config.yaml
n_layer: 8
d_model: 224
n_head: 4
n_kv_head: 4
head_dim: 64
d_mlp: 896
vocab_size: 8192
activation: "swiglu"
norm: "rmsnorm"
norm_place: "pre"
norm_eps: 1e-05
positions: "rope"
rope_base: 100000.0
rope_fraction: 0.25
qk_norm: true
attn_scale: 0.125
bias: "none"
tie_embeddings: false
parallel_block: false
init: "trunc"
init_std_qkv: 0.0154
init_std_o: 0.0
init_std_up: 0.0154
init_std_down: 0.0
optimizer: "adamw"
lr: 0.00173
lr_mult_qkv: 0.7
beta1: 0.95
beta2: 0.95
lr_head: 0.00415
warmup_steps: 321
schedule: "wsd"
decay_fraction: 0.614
decay_shape: "linear"
final_lr_fraction: 0.0
batch_tokens: [32768, 65536, 131072]
seq_len: 256
doc_mask: false
train_tokens: 415000000
steps: 6656
dataset: "wikipedia_en"
MLP neurons of a small language model. Each row is named by its layer, matrix (down: output weights) and neuron, and shows model dimensions 32-127. Each number is 500 + 40 x the weight over its row's rms, rounded and kept within 0 to 999. Numbers have three digits each. A neuron's up and down rows have the sign that makes its largest values positive.
Before each neuron's rows, "fires before" lists the tokens most often just after its 100 highest values on Wikipedia text that the model never trained on.

fires before: " |", " by", "ge", "ti", "da"
L5.down136:478524500557542497488492571524482439500508428503559497485535539476422540502458569479480532512464458454420482561548501522518536495495538475502480424456432442523469519566488480505563528492573592456444456501584494450534534516537505549392427477530527476504455484486511520491515477484509528413

fires before: ",", " he"
L5.down718:553515483468491497510454478512446539482421540488493525480529512523457504554556567480475453449545523471482477481428461514354503559497497540519459524502481522530498525459448547515527549543546552506466479489491433529515524549494551580522570503529496455438419493403462546465489512477562481437

fires before: " (", ",", "\n", "\n "
L5.down801:495477474490485481456506467521490513488510522449593531522418466529504520590421461478516563425526474475460476487501515469494603496453511437518529577518544445510509509448464509511456534553390482511433477506449496458496566480502459502545489469484553506520522422488554484468521475420535483577

fires before: " |", ",", ".", ";", ")"
L5.down343:456500428496498537518437530484509487496465438496484527518562538456505452508498547516511468549497526424528551506505524420511515470514516501464548512540613544435534495484548550462479541501508447482568539540465425523502537543518508504514511444515508488516525445534480525459447532432540461445

fires before: " the", " his", " their"
L5.down24:491493483499414470497468536489513555556446525436493514530475457484498477513506567466444511495538523547435467500447474490522464460528516535538515517570434458492435504450434515498468555535547511489536523510520560533486445592501516478569502460471478559548531506558477493511484462470574518457

fires before: "s"
L5.down739:501465630466432466509620456449480419517528481546469512499522483454422511504454506473423484554588510549480454574439510530492488509553511523498524508505421492521462587464448426444511563560516492509477449502470482551509463521517535495492474514526522504490480487437509510487499509468432483412

fires before: " |", "van", "S"
L5.down435:539518490430553499431476470465531474498481476533517468477471470506555583576526479470539506566500478550442492492507488557491472535487444496450481420551564480494511576500524487572465502498526464537424491525477523534548555471431499446517490430507515464517495505486437454485508518528612501534

fires before: " the"
L5.down504:471500489447484556543508500470434544524468556491529501461472492471532491500522529526512485505453457483490481518515520414484468576535510547483431498541399482525387481530365536505449485512566481561548543464534562552545487497494533517505497530497471501498494532541470453459484510516562558453